From a checkpoint of a small transformer trained on Wikipedia: rotary positions, 3756 steps.
MLP neurons of a small language model. Each row is named by its layer, matrix (gate and up: input weights) and neuron, and shows model dimensions 0-191. Each number is 500 + 50 x the weight over its row's rms, rounded and kept within 0 to 999. Numbers have three digits each. A neuron's up and down rows have the sign that makes its largest values positive.
After each neuron's rows, "fires after" lists the tokens most often just before its 100 highest values on Wikipedia text that the model never trained on. A number after a token or word is its count.

L3.gate492:519546475493513512403562471526511484465516487542511468498567557501542506463485476454603505538475454504535503517489533474480590552542562522569446535521490525491491485481540538482484533631424526420522517468518408517553498522536528516474455573496451512432555446566553491422474434550556444523566452452568550422490447560537509519536578516553494349522429471446471628537533512490536563495550428461431449438441476531516532426534489528381392508503505435506497488433580398543525389549473437572458601480525424497630504464425526527414564442508420540507469498512581515435464544510486550476
L3.up492:539573445496459507457451482572485544458572508464429434443557566513546446387445437440485535552534550474463560482458509520621510567513504476494475524502429553421410526498448534509472452454488560481567474481436504528475457474413568561488483559469486538445656495524539473472471534528464511459506455482534535529494515451501522418539491549531460409611500469522550515460418510581431533471517496512512536442491454463563545599584591450429376523433352451492457509459513479536463569498417434494459496443543470515445489563455470403582488549583538520450552537536512611494483471515496492539
fires after: " B" 11, " K" 11, " D" 11, "D" 10, "B" 8

L10.gate527:407521424475476529413509502471527586416458501539375568479565537532507497482553475544509499527414518444493460467578542500542468550581523538541511599592483470544495512534523502475584548403410545469437532433584492500525455559507515491437412531471492535493454450593522388487536521444538514463515565518472483494527527507538544638522530394579492421515563516534463517448505475486482524420504428418525513497446560461554446465473571560475442491537567547550545592487519485534500533525466482503463519495443469489491519563458519405493480587478413564496557484602383486465518556537611561417
L10.up527:517571438479497545483480484573469556448452476475473526583521493477435545512452470468491621587507532444478501462454474494482480534547516489507448588547405528502391411527446492495592436491504582511493545433498442491460537544457480425512489458516500597482435582511576509578560481646479489556485568551477514382456491545486484424451622477493561501545503524440521486574527444481511497440390453473498492512533523425601489457524530453574581530530484518451545525479391482532477483455546584538532428563547502478443508516442418388514625469473480571508516559532442456534507495566560450520
fires after: "\n" 48, "===" 20, "==" 15, " ==" 14

L3.gate225:459436469475563489576501452550417439548406536517408528536481472510457492533447479477453478537566451458560455505389484531462465506519483531476434535551489397440614452542471468469506463537468559491534446529483532463469357503509507436436521598470460567353510509522534463570490521584544471489472584451540518555440413529486472470522523507548472478423495513488479455456536537589533542527490531434516480468443433533520577476453526493530463518500470605473500439398410517475425488524492523568390515504510545419498483466339613513426481503454467485454499469441517454381562482492472535530
L3.up225:600514555460467509638510539485477600394505542511492552655598525483486503524587470431520586437482531453545492614488485588511549601453508501517518577502508541497398516495467436508525512582532484524438502458512564526531483493501546492522536539481484568559470487451529401500471451488484492596420498540439508447421531531565459577495476621477598498544518410461471561465542506503458488435496503521533462591484445509459502432496507426524532577553495545527548531469532459529415551517563535429569477512519502449437488508479435478562530561504563477432506445542442446517440550586548424583
fires after: "E" 17, "C" 15, " E" 15, " O" 11, "T" 8, " C" 7

L2.gate226:450491430531527425453518444517514500418446434466492489509472511517474510484491448451494506452437426454503604551541585509506406479525524427497434438482480511449535551501557536430491593477536443576525532480444478481479432481561445560483393436478537600451540564589475427508450527502517508431483596552611540548478561446540524485502433479591593503499483479541444455560380464536517549540473469515492400422488512507507418408550495468623536533410487547535446505557573627542509515407503560448476447503476493435448485558446536463489523572517582599511475498526472545508514501564510491429
L2.up226:472496435470483524485448460567525514466572482584511505540531573626491541454495438443464543478496439470499481559570622474504453516476529448519443520529475406417507500496538497427485576429471482544396602501545409442439469555510515505482434578466550498461483535529504448497434411542452487472458511530567453479484409482591543519411458489575505508531438424570523494550564414547531548489488439456483454500568529558470428527444448421451538464471468558451532507542501573467531518423626601538519422608542488514473511465449513504457506520512572556517433430465534499414575412543545506421
fires after: "\n" 40, "==" 19, "===" 9, " \"" 9, " (" 9, " " 6

L3.gate595:476395489527495462527564465546542527453572523562518503638560524541444510497527500485550518540508432545565522455547567584564524558641512499465503501494518523528588410529479472544549537476443510545479599493506462488472519529528497479415498595412501557498462503538576446490513521548427490468587591544503444484502537461603461541579486503519541402464523550486544547429553574466554455459547444603464513474535467465464575381561499456482449424498563418546564422414467441515595458534502472588488481568519546503547563502422495577489521511469451575442502496500486578406525496508442507539
L3.up595:471548543491557557460539393449528566443612563475496398466462483493580494436498477458521510499486570524456421444593479546499484482438530493584530492470465526491490435594484489568579406481427493563528497537505526477517457543511557468477562543433494481469418515493545421444565468461472454526493498524500468531536415489568492516472449502561444473580491544502561425393567509508496558474537534427425490345504495544441509460551562484593520505564528352376572430465520539490449538583510441528533536503543529526482458493429492598472471493442502438472538545585551519588537516456554466467
fires after: " " 20, " D" 15, " be" 8, " re" 6, "D" 6

L2.gate320:567489529496563584580449446443498554461458565520485519500535442572511423402497499556519454432494467575492600521522599424522546548483542490586430504516416447526566498494505483545528445462442516482480490439498564568488590538541515413464477472540470468465502508440447458512504549421521515571477449478498448486444500452448484476500545571509504506546488461502526480462485502487407555494545494469542464467625513587553499461438477377657543570444449561419503588416542476444555492457490409521520425544543548459539562580526516452426549559502517525500423555509444441553602429509566555527
L2.up320:452544521482545478529489524510458525488500494433531537510522473595524428394526489482448471520530491472488492563474519460482508411456520559539517407494528578442519482432638437555558426508485516471464513525521538413397519556472457504503575475514506514448406514554476480569516408505389452543501457387471476542623496542506413447475527534540512555500475467569482464521555461561485461428513394520480495452602500572501407570477493451466446499422520546434555530476528526487461493404554467444480492596463565505412446421567541429405517586465526439488497518456471400433510401566519486525
fires after: "==" 34, "\n" 22, " ==" 6, "s" 5, "===" 4

L4.gate283:501534414561460544441500521477433502395583494464530464468527581577460577544457431517464532463460524413452482461612568503546475490512583457535465440460461465466461445540476536387553494403418439481527541521466510558472514482431531450442454514493477612531571410448494484498471528524455445512474434444610553370512466440552497447509553494445483443534498602479534538545495518471424533516485466476509527606547460494482485595464543398541575541490493477484462565499451437524498482450575560515439371532547400487454494542528544497479425404512524478472477474412543533512476427515433509492
L4.up283:507543398496549477531502541552493543485472580454547497425554595486501487478544467458557465467448427475517539531553529510522571533463547386506570469466505466431429519512523513545561495497513504529507471507465425528521382543546450476527530463442533527513590515489438549591468545480471588415445509463569510436593512506527477496441517404567477462469453462559463494470448421512489503388434488408466538527555508409459563528449426476565493578481603556514490530603484491469530582535598531431521519520497522507502498464569545587471443474594586467429535536403540418389547463517560538419
fires after: "i" 18, "\n" 14, " Mi" 8, " Ba" 5, "===" 4, " Y" 4

L6.gate629:500487528410469635560585481506495530486465454483457566464564366448409399455525504472437506523497500544526451565520585590572564539425509502519589556440471511440514460524461573468444561514483590475447471504456409456469453508546502516468418510512438427456593571472485452503527490397577437568547461504537455478497450445515509450501507587533469579460537583503457505522495482513552539464595498475526464476513450565513532468521454522480408520510516514425429527552520567549559490411519591503453477481527496522565460630463458535470575528597538535501397498526483425498500470484405547481
L6.up629:553438591453473474534465497544463545589439472375442393545560469514483541512484452594476412525508521540492455473529506501496502612450504542475529492494538471457481460548537503571555580525496578458584483548481532490519506458510442475497574595510453550572540502497548513458456482525492531482430605572398595535518483488488425562593511582486469478418429568475364537408487552477475497489511402463566469389553566442555496426491497508519488550473468457434526475509509546482541501506425455517579532516460509436486455563490525481592516547478566476502531473400419564474464593456580464551
fires after: " b" 28, " B" 15, "B" 12, " f" 9, " re" 9, " sp" 7

L2.gate460:485445452439581542588565523538479546439559406560422465464531491528480599549451450519513605437522425556526470477458630531581492427491467524543513414534495490466474471484564543566476454506493494433460520498437512465537588512473557461485504503513537561555481437501562472553528385484457448432492477467494506484460524431536437472431502567601466557488614470503554498507515580506463484540501459489558503614501602452581402551459563462548515524474552508399478495495468416499505536475542514476528470476460467511508472558373397428454494496402491658478518506443498467455515454516483514512
L2.up460:388588433524490576480505522440480548486534618433437460452545537520447447440557457466430523470491465444495523545456600543550530536497447527465453533441423466454486501420456550462491533541506485482492532530497501353497468506356524470569553452552485427502500526523525506444501502432505507575523490467449510498524428469485459591433466527560483552464488431525530491494623433498532483536511485454556464561462465479554442435472536378549504462495493500457371483569510454493417543451463482508446581496478595537522470422567465472466491490428462526460424594363517459490529556553545560570
fires after: "==" 46, "\n" 20, " ==" 9

L10.gate396:564498542461497523488517436496486545526456539503440583550566437508447521552510435540593400530472493554468492520534585529477496503519492526467464482512443537391514450480411526494468468516474526476428426443654526507451497521433462429445491484539547575574606541366454509462511510420522474629594383499436513484550517530463472581522501605397431523506526652485511540400451509439497562546520530460458528485501539522519504471492503505488460525473566525485462512452580537503480496468551526528428424511453399604561551555502497548484547488453499475564440498423504534509518449518430450467
L10.up396:572516578495418484480510595563440558515442516485588493528619553560428489459466510432532461473502463501471515518527554540519444495500558487380432456489478518482476578469535534538524472543561490450462407453462465342461537573564389544384529537479557450460523387481536459490406537593482414550468500410453564512532502482558440475477546526547521547465627533583513552475548510480439463430522511458484478530503494548424510538439525499444418352455546492580467460498539558512503385552555489496475513482513523465557468451405502458526457542448480499475481523506519506517495555506476516453
fires after: " h" 16, " Ho" 15, " re" 9, " Re" 7, " b" 7

L3.gate516:462573485460548532513490439433482579529456475540452451477563595466435493468432396487497586508479533476549482484502520529497475485561592518496531551502497477542476459460566409604524453614504546438458566508587511493480458470490382498526565491459400525492556564498536500534429439544487526556494480425631558460486518562508466506457423482478433475448473505449508475347498502439432461417517598437415526486519526414542435415463510508447520462501432497477445567417528496514466455468452494495546523511521486459533447464340530491469550494560413433481511510538553457474554596439529533491
L3.up516:500595411514513496522468426487482487427484526510520584533555548563510469438488558461527586527468584504477544457475433560575489482446506479562535561555527540561555376490426568517461468549547440523432564500528511452583508479494447566555564586534480571517520482525497439553430563550521566500437560505402561476504452610535449523445467426426457525591480398459468516548464533468508511446452556469503542435527538463433460454512526465522565526400517460571413544453527506394525426480521430406463570491546483568544474461491511416507489503569574540506433492421437409459531464458527458535
fires after: " " 36, " O" 16, "C" 13, "M" 7, "ar" 6

L6.gate313:546422485461512425453460508565460580469533528530489466490627434507479476459497447465448526512444457598418463575610515599520513506514425402528423441479518486527567519455509511485480439541459575494405570453453478455560393472503583465467406586535507514486493461461510455483489470457536477560574579588449532479486447521509569539551548544617471652590460467430578449496535426462571521391567474526509523553529478541578474418473459486544472512475557490468541497556462493560457534481503470541480494461561527542437573508568486462481451492507529492481418482420444515528492501517549590490
L6.up313:473484504515597551481457421504527479475487440520457546565514537463432531529452494452454527506472440565484522493561525475532523537436520501484429474400439576525401449559488436468521448594547553551532560496567550524458539432434525475576410498457494585477445540569528527541488456551420455531494573595488446463555440574566540601540616503388444528462535556481521402465475499500494491473532538523552500522486560433481455487513595589542464554444507543444518410438441481408508513469491458412311482488482554471534496508486517468512525491473557453468452454499482451465610522536558430507
fires after: " g" 29, "ga" 11, "s" 10, "ce" 7, " " 6, " pa" 5

L6.gate610:500417567477479638447486502497573569478463543588419573530543504483419427497470553358449506545440498540528479457520581531517454559490526411430434614482532432492621593513467372499435521483475551582536462436512544514487466494499510443522509561575430536576489476496466523559468483476449575526512522557504463450490534540554503572503510595416555423527563454534471452546604584473479545461557486509533488540535457513475508451448532493515470549436425577582424481565538518538527574507534516502475547474550522565455563423488487538409543470498505568492473496498546463512476594494543521456
L6.up610:504533526480476433506467517529499480446595525492381454488460541433450505548502500468435502478551504595521475555494433452486454445443560514551486477499488509489461535462535596480445481429453506497509483459487423499505599559367586507491478479561406537589545570433545537515574556429592518548524486514466486480487450490511516545551545534456616550537471365466535488479553530505602568481540423510526539502547553461427508447511539468542455567502563490602518458452615536448488591553659441570577499585432536533445464511508412530405537491509495527497481437547475479447476470521506537479
fires after: "G" 14, " G" 11, " W" 10, "f" 9, " b" 8, " w" 7

L10.gate398:481527396565540428528458507472514560454556602529470542456465540591456451479429437536518519485453497468448475527567523474529445494562561486540396496543500508482519497577521490565504514446453485498383479364549510442505468606497549583439477524515430536478486528510428442487480419513430544533481529601483527470471465536585520492559598435567483445543541557485476551534531535433512548472558463510485470646532447547515446503492494478541500580454561558512538514473508473364491474465441613562407541484458505525437549595454537491490439496476538657541509457534447520482522506547567504547
L10.up398:514449448567527504564493505505527512619478417445504457542570518504525534506495485517451469521551532514468495553481419432538472455470510558482464522433503494470509518481554492496498573413501518423400543407524408533440422536463473464450493469498554492524471363516433449455501422518443494555496499534520487511564469448401492499453447456464556493465596523500436557463501330557470507415462432554621490480561410397476459474455557527460495514571580503628513599532418561499535593488444519538504516552480526451417544512461454542515452432564469541435550497531495389464544472487510527500
fires after: "\n" 54, ")" 10, "s" 5, " ==" 4

L6.gate368:501503535428528438506488444484427511523480605536476487459504460539418458546448497444601499506465440613432478509569526500440525490598440478501432450522508516473527556408462450528454492545433524562566612440400454480564464416502461439428400547466422537472506482535445508496511509528480589556495577529544508454496454468430484551515473543546600481512578476426572488444472586466465558498561459505433505498570493551608531450424519562548475536467537514478561522521476492463522431488554526500416432513498502577425575561491502547424577560389530543425457492470551569564511460516528536407
L6.up368:464496550517437425471460470486446445429576575572510489499613429429467433452426470485571499535492393564447486450440483465522467488516493515502412470515426495561455515526512453418518469513494521488496549544483570485522627445534544522501438541461499549535555462527474566507597524491545470574492547516512490520497555422533448528488474558546562586494496559422520433477561610497496569561498522581523565512528493381439557454445653563539544470585551512551514493523461470422424551511571542584482480513574409548504563502524609462470487455461462432471515483553459523600538470471547537472
fires after: " g" 22, " G" 21, " 9" 9, " Z" 7, "G" 6, "s" 6